python train.py --num_hidden_layers=9 --hidden_size=192 --num_attention_heads=6 --num_key_value_heads=6 --head_dim=32 --intermediate_size=512 --vocab_size=8192 --hidden_act="swiglu" --norm="rmsnorm" --norm_place="pre" --norm_eps=1e-06 --positions="rope" --rope_theta=10000.0 --rope_fraction=1.0 --qk_norm=false --attn_scale=0.177 --bias="none" --tie_word_embeddings=false --parallel_block=false --init="normal" --init_std_qkv=0.043 --init_std_o=0.0 --init_std_up=0.043 --init_std_down=0.0 --optimizer="adamw" --learning_rate=0.00183 --beta1=0.9 --beta2=0.95 --weight_decay=0.089 --lr_head=0.0054 --max_grad_norm=1.0 --warmup_steps=349 --schedule="wsd" --decay_fraction=0.695 --decay_shape="cos" --final_lr_fraction=0.0 --batch_tokens=32768 --max_seq_len=256 --doc_mask=false --train_tokens=124600000 --max_steps=3803 --dataset="wikipedia_en"
MLP neurons of a small language model. Each row is named by its layer, matrix (gate and up: input weights) and neuron, and shows model dimensions 48-175. Each number is 500 + 50 x the weight over its row's rms, rounded and kept within 0 to 999. Numbers have three digits each. A neuron's up and down rows have the sign that makes its largest values positive.
After each neuron's rows, "fires on" lists the tokens most often at its 100 highest values on Wikipedia text that the model never trained on.

L5.gate353:458468592503479433522548492498473506495510497474450497490480527434511544623491547425491548616561490509524455505532478499503440497551493559492540574553486485561409513473429484518557480397541457458495573460437584572490366438551515569435534572499411491505436478466511584486539502520543421403444418446585564530476510365532476481512405489490506560476416577426462545494492503459487460464553
L5.up353:466492547463412496488607541496532564495361423497513619578520581493417435518589564486457482528516439518522481615481512512522440492478522524485432532496530428542502551580454511466476487479485427472516567449473532492528488582549447516447496502465457460550547557535522545531465500429612450411475464554540495461530539468565473487548519592415464594459403484428540531455478451454581460463569
fires on: " al", "har", "war", " Ali", "mar", "im"

L5.gate351:555527642455490496475567490558520467441491466571479439488478542455509479502503475457426492517479556549486472540517520485505491482476525483466296543550561391536460597385513416621504523508446495477515453439490521458458435512472488475538519508498488503457603508490565518509412621444477471491526498440480529452459511544531506367531543483477520406430527560486544516463473463526502499499504
L5.up351:537468508486554459457598518532495429507481462611486394406535500479587449514554482450487483488452555458499611604482504473458460489404575513408559550579490491505419515406558488591567562466494514507532476543536449470398446485512567507532485623450528422504506524548476508391581567536436502488564599514497533588508514507437553419552471479390528473431489581501568520490502490505465577418484
fires on: ",", "-", " Saint", " and", " d"

L5.gate407:527534501512479516514499530517542453486479413649578493476439537561544550471506399469406518466499462612419591506490452466460569516447509460485512556549558520521371530481476460520486420505468492524550579534481524607453464470518562466574552470530496437473556532477456482553446520481555431397526551499489486474537322505502537524513481380459504451424499525498474530535504461428493456574518
L5.up407:529511478547443475533462493501504616541450508488529524434463504535458494541563506469535474484487513537404507558417580464433436424549545467457468546565503551509477470525436444494506520500565413498627569466507515471528431502484443492536464533528497492477542531499473599556469456448433467426404493547582502530492478543503492558511525413530502557488556479437478500452507570426435446478543
fires on: "mi", "ic", "si", "no", "io"

L3.gate339:538493420583370463542535478511562519490617525585495503523549461537443624492391488415461523487547435500455437501606455486576452473465476490506385447420512563541579454435416592442437525454509501535530551403472516407477498518486540552533463552490440548531519543532491491466540503494459527604493455587475513482494534511418529440550498472463531535597498481524510523435446553579554531503494
L3.up339:485381477573501442462505558448560526412487535536470513447428514472521510536488403454425540565527498489470558511474490524404434509482521525485485502529505439504441511439423485455552491653512445488471484510451510564551532538414488420461487515496473544532503467445550508569511443579612507492548493450512490521445454494438461496469475543528495486468466541487451449552491561495499544557501
fires on: " |"

L3.gate8:501478463530446517401528539499539461516517504436511467498516493486596460501530529547426494461472553496552531504453496514477512446591462417519502547547520476519543584617462382645484496614550531492457540439536498579524509468453539534509573528531531440557473460471458520557575497529501481438433477441534438572474525410567443450594481513579594492581486485465347519492546499523510470515524
L3.up8:547516511549458540495509544457463519439554565483484657401529576550505417538443481445486500474499589608505548474498543459480494477579486611590471483449505585488472498431561545500586473553603559440475517477500545531528510639455558474479529508517411480557509513490552473591500505523566510622446632422536519522426545480531475523517531498510458549477505493468477492477455493551517446616501
fires on: " over", " about", " around", " onto", " with", " like"

L5.gate53:545502495450562535439543538454512393488601483540534530512558468457506571536480474499533509464448624557523403504477459467436565475476533505466552516579523477461435595419542504530550446480474516503527553370331595486466472489472553500439472532477495444511564458449472476449441465619573538544444465480488469494490520464505537497605455539546416549486495484441489577517552504475600537526494
L5.up53:491560497469495541536504576484482470513562480566538461539584594488483466505501397538524496593464473499501461522466483543453553500341459487420535484570498427430484507529422445544530467478553480513412464542436467461448480533542511529566480484463574449580470515429548436466492479577472481465596524406471530536490477563612486509626431486457421513473447547497464507472515559507430536543536
fires on: "–", " he", " am", "He", " He", "-"

L5.gate429:509480508543517533518464492453526605502456518569494425582474539465516493593537508452580451517579475580558506433390583468502451552475466432489414514496544520443506521517504459485517434423485411449453502603454553417554465504516415536559454547498436546463597528446501497401496556497468501427515511623554522407486455534487537403500475534552463460523489415537406452487559463510469461443397
L5.up429:434544523480458554576432515535530480498492463569490561469529400456461583420435520466472579529442467493537504509450471505406548472533462575533563460487488477518465502525483525517449495402521622469579494447507508441406492501556575483502548404407517534512548461407508606521523456499569576489447560429559539496526570526510514461513456568463470501450439530398444464488500553461488443434389
fires on: " is", " and", " (", " of", ","

L5.gate393:519411527464577505458473491510447463476585480494454500488532427497534503512521485510604597505507515517526514458486477390516512436526535522491529503522397486475535582544491462582514466576507517479422424525393557499468508555526495572449521533506462611476483511539417531490489499480520513543519432525467500541485543504454512621530436542544495552496482443556447474588492458498492567523557
L5.up393:392509505522495599508522474425541446548491465464530522539488429552466478535528441493488479474436485421450560511403507494426548471507517404475454553578490485512482508526474421523467472499441558525602460480457507457445476518519452528533541519505464508518486455541432587518434515427556556522496554606451464481480545423472438505470403557520469531420531523464469480491524419399487468479449
fires on: ",", "–", ".", " and", "to", "t"

L3.gate127:551479502485558411511372506491441456461486471492559600516460457536506481504550440560404496473430568462510475458543428517512464559520509375493516517529479493526508589555484533550533533556467490515511455458582462556454544398505491560515514451521490525558479535564402408539457407561467489501464449476475538559448516594445464509541521483364571597487533469470551514471539447570495478532572
L3.up127:692497413441507506609498497464460459480605520456530463483506527534448597457580556474548623540419523472473504510547464432567599515516480504438560405480552498485439580506543593504430550485519445403477521508476481496516530575560444486464425568494538384560447550469446479519621473505483462571534498563435540495481513533542533515432456491476450507562528484539518417545469488553474509573555
fires on: "s", "ons", "ments"

L5.gate492:469488541515463540467528506469520400580535496506569457429551491457560553530598547446555537416496473511627518410450500452487522528580537513500504438443522425480504537509471532473556456467529548468480504549505515472470535500486410559570497526465557440458524521506415387484505605523548473515503485512463347513515548521638512506584493444513552454496557545418556456549535504495594503546509
L5.up492:513498549564474431368602419529510529541588434379467502453538577471532509512463460524391526533553417461487564574521478559517490563509490517551489521574522617455540525391566453451486540483498469473499473472488477567573498443401525516548522526527469538537609538496465421481536429479476557429561461531486529429496552491490507501510450510494568544546492455485369530529511543502461415525579
fires on: " acc", " rec", "–", " conc", " Rec"

L3.gate472:395425538492536503546567409405532546508543497421541550451544536618550490512529490469509497594587538480522553557542480479433499522596540542444527548515545497506450524479504539522427406522510482557472572532572496396550434545543480488486436511560478526485456468549504442475513539532466403483606454448497486476469458625430555561533513534551509466456440481460451500534530566488480555427584
L3.up472:546440573560372503439503491521546512477523467561477427468509508493504513464576530453527499481456480461540582438523544439504407596433538544478411553535499461426492413554497441509513563479499494560472462481512493455548460498533601485534499464442526450405561506449499499628598503377506520512578435591599511466550470463416549456515504460455541378545449519533451574497468468426477447490434
fires on: " years", " time", " year", " day", " way", " episode"

L3.gate462:419506573421510494524496450469485568453476540560522555499542420536512328469487430448448436538428493508485512385578567554490507450412491465495520476452544533422475485507445464500545455509583547540496453509591416456464587513436515532579575460449559526502473549464485521519535456519500461415503532470569424542450506556460509439527468545449569501567514515575480505529497509636597553538472
L3.up462:526488556509501499482442475541450462574479482534624477528453564436560518493479465420551561530467474498397554608457443545462580540507546429409501545632520541582515503512502444602525545567522502493459482504441484504500480484580528468399535489601525480493561503552527543565460489507494529519490402410519528524526414472412441550474451456548571486523508504417566431488440520408498482514422
fires on: " head", " old", " help", " front", " mother", " strong"

L5.gate148:520456496511521464478433514479498456505522504513575521463533582599417524505487393508598578406518564461506525437467436535533480506557522507581466404419547399544495539527523614478618534458530473497482533484575545537526528529464557574524493563549527574495495508540374540511466511476527417584542509597524561519435568450477553529492484448659496437442508552538574519429524531532447519547547
L5.up148:418601443493462547395527497486448497528445489416503605602484543501551422454472515486589581539455467518518468539492478501551603513456497492484350521503497437522492442466510520492474468464448567495461559504515551477469436555410454512640511473596539492514481494508438518525528546477537384555483504525526507466512540398413446416507517493574498483519535460517457546512575470477441491485569
fires on: " and", " of", ",", "'", " or"

L5.gate506:440458518520552436499445518488526509531466525497524479527393409508452488540599517540424500522506490438539440458482565508594461561533409476505509472454473471559502581637522500489481472441462581437493480595438532460494553469498548528497474461535502451466530514400510494518562508464521528548463483453492496431437566478514513517502546414440407430546666455449483563560484435445495572442439
L5.up506:515512476417484543448471503543554518499464530426492519493413494524446525517530439538560493471486515403531471517472516526504473572528550517573465545411526480479557698579462469517503498515490568403558475471486522442609590540507458588471405497463436515468385515427457489414512616560459429489553506449495356471417526503513557499551508491466519499440542533496446521500556570600491557410384
fires on: "\n\n", "=", " in", " gra", " for", ")"

L3.gate320:525532506505462543473492417435522456568564564499544544500502460418501560432594459554517493594474467455433599486516365562546489479419515381462534630531500558448569589481485481565472511561512533466454478445473509573445455472443530492559534577530413585514491482466379534459489486599437400505479528516519501541482474485486503476518543486478494586599537531476540576423429510495510548558524
L3.up320:448465549478508437502482441514552496561452402521576539477490565465546538527548532473497431529385501501529518457536539465513563565479484518447436504447495608505606577512504555511410560566501482546421597551516550467506423516512451494581463481455493448460569515609479458558428470411499554492510398552415538502499381500498496441536510466472546558482442478522550581576579441529541493484529
fires on: ")", ";", ","

L5.gate421:515535481560487462491475470518517553550521453556499508452491450515514493534578485434563473498519548441536523521456413483438617496649514462519557655482518438476541479442578521590514480448477476519471555500513437615402525485508477580526479504466559570519524535542428579431487495588497443432464433546497520613468520567471595487463494492536521455578509471466424527528523531487527543523466
L5.up421:462491572515508463420565488479521521543536566580431588460438471508558479475584514487552520473526548526494515503508408501596480537532544355441523426558513536476545492527458537527502544480475520547451533535484518530468536568520576534613445548483470481501512610446461510516537463440509477566500471524460514495534506481570523480401494417579532530540495567507458424411429507444637523575628
fires on: "s", "t", "-"

L5.gate296:409603497536444446574452540403476535537453420414532517514563510488505528500553519539421536503505487531615524425540520448536525510502476481519444569451403503544583462567464476564581459377506473590446537536602541475495522595491486510551460495532467547410637466506427475524502566478403479548507443521504504444561471477566469531483517514510417398483501422411454552515542432460567517539569
L5.up296:441489554538547530549472510536499512519457469480483507439586500574467425486485444537447566481377587525502517411496579498472454467502419549542492475542451561515452553546547553517456378387471520476463519600466503533464498614446526487498504518535481528423536552495401593450491458510549580509460634484524479520578494537541419437491514512475371534418519458542469450471444397505411527436460
fires on: "-", " of", " and"

L5.gate131:505501508483411476435468552450443487474544483472530467377514554518508550544553502519375524505507510477534528392491546493429503407470417545546556426576498504425532516438511441546516486548566460512480573517569518549520440518602632490456551451615395413467457437446501544581503499551516429496415496472571560468482491459541406510509454559547468474500512528441445516488551438457533411461541
L5.up131:463422508577465442453449590437424454465507537513553521456537547507473571536485458469472452467429470458450486389402472524410568476447551545509635482477493523470518497438468570613489527538487467550543446474552503564484490574632589503435471567569513385563457552523490531487555464477505492472467542455491545521444544468458448566579546554406510470549471541524377471419453507479491463495488
fires on: " of", "s", " over", "t", " about", "-"

L3.gate375:484529535448539542463532477548470437452483472486564530450470537436512474469472470523566539518490525669450558484482410487510559473499493493471529427473532380524503558472514512551577463504547533486530507465502470454589519451448553372557526483455537464575471515425470439581459530424422610596526559408459482459572552440611487519583470511441444514546589626559545452496521551394503403496484
L3.up375:500557499525436454536599546490486562487563535535518438414571477379590523551476514441424519374557555548582546530566508551552444526443455578520575518426612521521584457478534456534612422511578506462561467495449577461425574515448511491498532535429486447424544487455506522510483512531459561486497492512472474532477498547500525446487453515458528495433453477510589559478465571517532448508449
fires on: "–", " un", " del"

L5.gate448:537558532465499467498506493458568504459589591464597508418496528431402500510510428551396526497549497470520520380486510465491549434509435410512447452470413501571455658518409498587477384535413517574443506641519532446468570558514473496549456545565496477422478553587457513485588474421515489355560434551521561471542480495519502496585528466571434548596471493503513529487497551554523452432545
L5.up448:395481552452533458547484524491554507518598599380505423504494476431448531497510421560401537473457545503475539533473474441492523493458441488451432471612441460425512501559425519528510490493521382463581501506492518448621520495463535412511542518451574489452532483466491542559461499526543550516506415438533601501491477477494399502511519567513452537545516550489485392486535467392471466538535
fires on: "s", "ed", ":", "d", " ro"

L5.gate428:431412581587561408516499521383489498513556504579545580479413476580490450523514437514396572486573491454472472541545493557490522501507416476593467391411483555510421549442457614494471433532437425543383558555509515519479487628547446494442514454538407535515522529551479563611473463485520361462386551576546541534508482449543521479564503536515492558557505461450509561452549554483552487512545
L5.up428:514543483501439528541516542454542454515565498503510532426421450486532387458491448602525512497481469460452453555524498475572504458468540531453523565414518571556448574546549537436529482481542460481493571528613451493458539492440559478459575467468561441491527494512464505484591536520572464525508430588460608496447489513452497448494476434444534375495412518523528526595495486473508555506332
fires on: " of", "ological", "-", ",", "l", "imi"

L5.gate482:472479495485517451549453506412428500456484498458508559503459392578474515520579476413490453419453583501538469515458422502448559492522472467463459454486580509526457501584540563559513442437503498398485505528404548594559521540494495547526490510570499541432669471537424549532488566511530440516425490635534586489520544542528494500552518443491568445565519424461446502517494470533506634472487
L5.up482:563496517427529578552539530543473481521556500487539487459552502447438413354483487623544576536423499388455460462503518434512583500526496501550625547540486507509471531518563449538505558459556557499463592533412545575507527513512568519474455487462425485488514516624430538510499483514530477565564559412525518447523416565475536525537563469525580469487515494524417449580450477526554545572551
fires on: "-", "s"

L5.gate149:465531511511481541561537522533464515585479534529556490438508479430493501517539405557417490558478565487472514438565516526404522378469454463420468618479467483486388559518442392463471514476512463512538525470396530500491490485462560466575565420505531517531524542560439524489472406483515557450461422602504490502508520458582451478554450566595486535429546520511434468508492498545503485556506
L5.up149:564539502559547516537521567462541501573515453485423463506459617384568455491595511434441493520474455550459516463534576497431447520537510525484536519491536529438500484427477458527475563471518471484532522486507689420512461480486433491536524518518443479512508458448516453536487448577528516465534549497609507431489448520586417446394500615521519459487420604513564480549444513479497497552611
fires on: " as", " |", "S", " Jr", " –"

L5.gate402:547464458551538495489400467569565432536530458502552425515462462518560508511513412467480557486405595514475481473485500460433618447521504452459499510503469442460591580492609483530549410520429404469543527506417465518554443481471571458543420458524477514478465408441459458378531557565576442449561442433515455469534504451436492506529536509522468522558637535535436578564417479588595432503527
L5.up402:540544607499529553407500504631448440491484566474516500443499522548550547479603405567579512462478473503514465518514444475496536512377558493452456512488511319439491482487498495554535464528482559554468479574541530495533431528539570607491474424480456544576476547501533532541517529537510585475467483548513485463530402450370552490443518485534598471599593551488581545460478422427554497510581
fires on: "–", "-", "re", "e", "th", "bl"

L3.gate238:602508484530483540567483476391535325513564546523535453532454541467477465507483528496495476513549456537560467484559483488506481547502439429491392486549492518489506574485453556512536493480417514515617509540498488501448567493507389415532538484476479507455489561567500440462432460412540494473539469568502577490467445504443497488555513546368543525568608540531589515448425458574521531520541
L3.up238:509442458539518586522536465446466391478478567452545498423530526494498434443556527567440517532505459479493476526496597472530528471518545527588418504481468493509514473528438564533542548516498478513537459549444507490477445536499449531556483472513522479520384530611453513485458425500592437583589431525433497435577524461550413511537509496479513484461559449497524432512446409424497606517501
fires on: "d", "ng", ":", "ting", "di"

L5.gate359:514592561569476543388529487504598492472530509552536594470539580543437530586532473512503597564434480517450436460506519617490485479424458499514438554493558567516562537462479517502496530509485473498403486434555462512448427540510518524491497481491437415509477568490537492500596473527444516494428566483524539449440484425425441477416387441419500490481599455496474578457486485467517483452521
L5.up359:518518493545518381556381523404521510534559507570516522411472492546485548536505532495455485576609579456477493440466489497519547413455538435503564546492483491519467598496503518447505511521622566492488484579586542419509477528448465513439514493535461505433410540455470532532592552609480414544496522613525509517439567497419565465557513518460496599569444509489483573537528479610415513450488
fires on: " |", " to", " of", "ome", "%", "ova"

L5.gate499:491479398551540502478548484519533504595515436495448516515529542620606428501525451488491534543467442471538447484511515472510320574500466592498426549554485503521485480484483576500469489428481538486465507527364523612507522490490529486453521498475529585450497511473480431464470531426514426517534484521539472552388496477545495621489573504481476529555594526421503564543565438483487596415487
L5.up499:463496452490502440570511480533535457535504381591519421512434551500544454471497405500503585399472568399413542467475557420523546530486484479447539498486450469468430496614518499496485465548517506415526441409479510540512529469465492499557458455439548509460447505488446550481497406483547489548653411566511461535542475482485445630507505511494445502522559552485492508499425395410522439429530
fires on: "=", " as", " Website", "ora", "as", "it"

L3.gate315:465441460444586544472531483386531388525587490544555577433484552472491490469528496545543483511446580448418469549604458422516565569565575413433461465551455533475456559551467495572501513551426457529525452537488476435578513460484538493580399537518475579549426552555516518474473375486505492464514539596502479526583496555450416528504505529486575561485564533512486465502495510520611566558562
L3.up315:471504503501547543537448454512538430519521499541505341441553488471571481516560518431476549575504493422550429509545492530586445464497537497491522440499495518489486572519482529532429515550521558514536524585457582540520371538489502488506439563477476480404504503525424515524573406415539513430486561581515486528558496495532609530463532475482499417413457564495550418512452440495525560567474
fires on: "s", "ies", "d", "ds", "ence"

L5.gate39:525485543438470556537459593509541470512490487531595477523494554510595536495527390509505513481504479451508459527600553465474532427511451535473501484565491486572494453407386526577448520546472428472421423473443533467560472489516543493571518553612508480511493512613505474415508366525420466445506404505543482469464368488523448516465487514582495454580461536458384588504489512574546518553574
L5.up39:475509542477559523406497514500462526428446555485442470458522564478520487507451438471403413545541494516470462421365567501429496463459506484516485546537541524410493565440458441595545557496408570464510420483473492444536446488529373393585541446495553460388522547545557597413545494490446544479474536531500489444484446572513471509479510604497441471518480523568542478439515530471534535513488
fires on: " |", "  ", " ("

L5.gate232:603484476469532539489538458507541413470481512588439479471596485472566543511568443410431533515494522528481515431503454516510496353439486448542422551495463469467511515515515432502571549524518474429388470435500504514446458484566506545487560526447489588490545510506458523498569512484410505479581427514506527413469527483561463463443456494570490435520462496542459513565398469488472505476542
L5.up232:404520554510449509619540510411503478490539553580454563469525527498486503534503485540442531579490488543509584486516449484515599458529420458487592455528460467500548478525432527550543442398497463408476507512514495506548510574499581454413468615574502480433522493520418552534520376479508551551478429530418508588497589431504451440554533484615418569573534444478487424486491515493482466488485
fires on: ".", "B", "H", "O", " 4", ":"

L5.gate417:442560500519475510432446482443498549490513457482538530428429440608521555546501455471470476468432506563534484502481488613477512528515502534580533559475519669506428489392504555456393424552459513476532602505459565505469489544535462457517595471550466516571521491473534515518511461454485489498514547560513542568452549486449579616491382521492505540494470555514481441443510625626598498530510
L5.up417:515388444490496400434472501538501571522477409579497388460484416605564568595450428487473434473558525468530568541476475525408418401440513492552531467427577515484487429528508569442482454534516522409391496466601418541526532553376578587499526502445495556549480593448458538561535378519498575540551496565505485584481537451484519438486518505516494480517507511575485490509485470508483581530481
fires on: " |", " •", "e"

L5.gate2:516407482459530476506525390437499388506597496532486492491439499486468505500567560502496583544526585534506490519561413525459539472479523517423373558527455552450448481466498525518471446528442575450472516394434466552516491520459459551472530489420464557563474476501461482464430520474518452472586473528474554472426473540449550370508499522573621539528551494517493574523552506529521512424523
L5.up2:507521456556501467510502497507467481565548553450490482527503620450517495475512568469463574520452547567578435477516444489540487529472504461434525484461465474560553537453522517477547529467553507450481564528508462538618474398407460584468561556452448508498573561586483494516499447515398583487492573559454537490486517499482429416440603562565555482567494402562598514453520488436553523572567
fires on: ",", ";"

L3.gate256:471484577491461417460474445466485548427519544431496545519528483611414578521510555461422572484520439471527471505480521554531457460549595496559516552466534478607548500452535530520422536537615529518579488558586566550474607536444480467423537481544443535469538496546402573528497460522518455455429456533611526538597491526511450537430546400516505511471507589589501454518486472491556474530423
L3.up256:586545505476469492490416520392410574496571477500498570448359560479536529400518497473480530471511530591407413543502396417479529470530509538573387498489513480503452518502483601497514456506464509500506539440449526498616472493526437512514529421525547486601442509607595510461428454632436484471501515565456477499488599548446548563511508571537509553558486515474525498550583473512535525457476
fires on: "a", "e", "ome", "ic", "ma"

L5.gate235:498516576499485589580444430557485495543559470460521552399586527482509539489518549443543588516447504485580550364466538482506540392555549519443445526505522513496537533498551447512466423506525501426504422535524454544525423548454494495446417520502433493455587525498468533609490519459447514449506443570571469502492533389536490474442440546568500527447454491501430450534464475480510473408505
L5.up235:460612507456577531497564441526484558612494410412515431383523504503499427509508443575515478526587508460521500417582536494496453551470535513561501507417447435501601514555508519527500416532508537522560467559561448513419485534474535525470470571552427473477496502584452447497510420527457496535527499498456575411498536498476532468476474463457387460448577488513485399557514503454465516491625
fires on: ":", "–", ".", " and"

L3.gate150:447472390537546527452519451470526555499467395505424485551526494566474331551570510476551455453541528514538446458508618465444437590533556465549538482398521460512455484488562411484588543459474464410522514586452552445455507518533443494513479558491579456483532548517500446438490560444480514505504466442481452584456484533470576508534571485379553538517476521482393550491519521501479519452461
L3.up150:504430521477537511471533476493466526494446418453379503530524552516433393542596522471547498513425560554512411365548580492422473472594510488484444518435423429530422505497552462463536540436530435410476540500471519501525558444500547571424486548537527570454464551516570515472579420547502539565500551505447500536430536430500403443541524498494505447462478522421481603519485478525531439520483
fires on: " ="

L5.gate424:451544483453505444462515529484387448518513550560498488427503513522509402528501471529465437554459541436531455461511552450468378426581399481468565569492409584542442505533522399455521532493474517427502551575399485526419472522550540527439591528553479488481537527471436463511575523519522492459516579505525558512487511454627432540609523498400467400484486476404493511512491455521501525476450
L5.up424:455409434419648517316501437584442434486423423432467435564481488551460481508499480441516522454503546425504397478550499464516455542455635558565477460450495505473487601552499505534453550474504461460465512548493624479563498472481479565576509514502568571432514559495549503500580523455518548509567437464552498509496519439608539444531465550518494510496456453583547510493549500464394489465521
fires on: " as", "=", " to", ")", " became"

L3.gate333:479489502528520428491499490543444415490469442564589440459536509483495460508502516531571526417555504520474458455515475438442492457549540490374580564495465478518500517504475476503493484452545499472477456500465516572471598484492561581456535441590542442524409515581605465505508542479562496466488445519501558456488521487499479491467437442534345417453473532610488468535466377432440441532545
L3.up333:541542522571484484556501518553540573456529532479461499518464501550609550579421509440511541499396523542507518491471517557492427414452502442519504400469465445466568521419529528378548438451576529472558540489582516481601528534488518471573588488372493490531488443516524394540650530510479552547487525458502495476465498592561519435460482483486401536429538559535483477482517507492493431451415
fires on: " March", " September", " May", " April", " August", " Oct"

L5.gate136:570641531456453549477385521532452500558503441456510501426547475551529404526492443604404451578474561518503531447475575499472475422516514422505455545542481521480501651456505587514477471514486513488450515511432526456469482500488425442584603494568398511485505526522459490564455500583459455459517514598453482473561564420552500483502470510559467554437435455513602565456506506451525519406453
L5.up136:434459530450542439471529492528583511540528438506440645516501489460451463408541529547413478510461386514533511537522439550524542488512515450471419547471442629440538464513462528482520484535468461515439537538508455526500544470459489531542554496518477568537563523404463462431570512545530528555479464568488538557430458513496534470428552461551460481534499568586440532523478436545612518471568
fires on: ",", ")", ";"

L3.gate417:515544532454495419506462505522553506520485533518505594476481569436540480510521533455521543463426504547564513503527399430430481500520522483329483513479484524579431532524534511519577537496544484547459530471546445588574506435509572476512528458548575458544439415548556458569462472537468523467569377553595536482489474473547529505492454536477520451468473524559469468540549492476595416456401
L3.up417:502475423480504419555533490427599487477557464555466540468504508438567546483474524513556550514540478530512530553443464508378413614525483555442616481510439512470514486497472502451554595516568526470535534422511495479497497535464479455520559494571486460476430398539495459519480475540521484524542504501504526477527518477423487445494548492440466468550529446541509566531565620486565515451480
fires on: ",", " November", " April", " Oct", " May", " January"

L5.gate214:498516514427487432441462518523463479543554420471476482460545474476615566483550401524425464485495504533552498348466403504430496414463605463531476548501499527498460566538478382551448481553443568493521547434468493441464496455387494531526513530515593492508496429410577598512473569522440462419553529539490505505477513452495576510542476573524484502489507488511544531522481582580546484397590
L5.up214:471479477590501520494522487409582522491556537586578417450554570466429558524487513513518532592408516486460531536524511487448470545508579521427572555524486436452448528570551579504580526468426443567496469458516564496562447602521535606392506580451459510530467495559501495505498464555449476514478463526485477549444498447562506437456465496432462491534453490511529510496530525464472588488493
fires on: " and", " but", ","

L3.gate257:530441505491530503440501468483495553569529532517530652572525520479567515515604484422450554574496468446487616408431543403425467535428542456565515495509489503421556482533430391533618452524540486530514521484506457496531582587476363540496529522518508521479461506558421472412489506517519526513456535468449385494437468522500495489548572497456492481613534456419507589431458528552541479457502
L3.up257:490430535505564444490539413524494450485535513520498483528520445466518482489648595396482533481463468530483508417420543489453471586488502559520523539474474409522546589484470469485586397490597483493421536580468492560466590528489470561506469529557548596456586494469487517458626522509565466444443508481495409485470501448584503449488494446517463390533572511511466557467435535443568478459512
fires on: " =", " deal", " att", " decision"

L5.gate382:489508547532399452596434469411482544500483422520524500579457515416497630514504557461496531560577495635520490533469507544488456465512495512486493539401484452526469498500501537459536431443440467579498578465446513445462507436485417416593497353588546519429442528518486496477520536564468552423487496496561476454548509433542511427447393519567469453420437565456392534555490488465467434519582
L5.up382:507521519465388442512438467535532525557459455504545466525492509483572643485372588490503510530504457613450494494497424476457458585551454516438501584523539475501554438482521396460459516552485409460607442503501450536535495463548432459469547465458381528505511480476582431443542457474494461517521488454424444372474492554454535519545494586485407447441527478437449422532517495453493536542445
fires on: "h", "j", "th", "v", "har", "war"

L5.gate414:475514469544406456463502400508411572503512536458527542466596502565494533506551530556441455504578498544464425381580483589491567519549513431597649471482480527559523509360505427504520540505514473490461552473516485575496551542621498520590559580508462476441577485449509464482519534446424520455520566513554583503454472471471497479447514492505481448537608448497475572521488639508509421548445
L5.up414:561465524548477505467415428484504514524495623535440494502591594504568518504553497451538496426529526529521465361590491589510475498611436623487562487471422522539479472451491479447455497521511432494517591478516358491589499510545514474531578576553495496544494475468482492369539436469464411515530572515505467545446618507408479519471508446468469462412485522482480514542473531512429500522499
fires on: "ti", " ", " a", " team", " ="

L5.gate419:584459486440503460513521493440512376432566420445520533559501380536480488519542521567455485434526554456520485527542382505498509486535491469470526532457540449516464529554372540508467493546436564442494460454423476542532506557456546561519545549558439575495474456425437508528513437531481398479461455557481463580446577537516454452471353541448553611497607497492525489503541421561502527508633
L5.up419:514498479546581517518422459625456544509550438439541571553601471531399542491565510466479530502508546404538388464533405535511557486505473394466575480511463535468420565540477555566474536541473520476523438570448419511572455525593532526454396513431553608541483576520451458466535580524549523467527482521443459476446441490499465482442461513484485529495559440521477452608544535505501409525502
fires on: "s", " groups", "es", " themselves"

L5.gate345:600411482451450418500450516526483494447501543506648521430479516475562545482516474494488490496437564476448503534488485550502600407464525496513487531492543443489540548511512535600461395489591532485437465486432420584520434486537528464490644441482522506538439494541445514502515396515411445447531468512459548627472520443515473569404549454498453477519530504524492510574480552570457433581540
L5.up345:482566495520606516440454474537456509525487614467442483581410397437503462480512558582460515501425504422447511580466484562496441434447432528428554501498534582508443532508454539512509586473560469493478460523497511584525559498480539574487533474546482553495455524533501488519596521498478543500516559480419543420518475575464626495459571495533562489529496500502459562474508561564467556497555
fires on: "s", "H", ".", "I", "ige", "ish"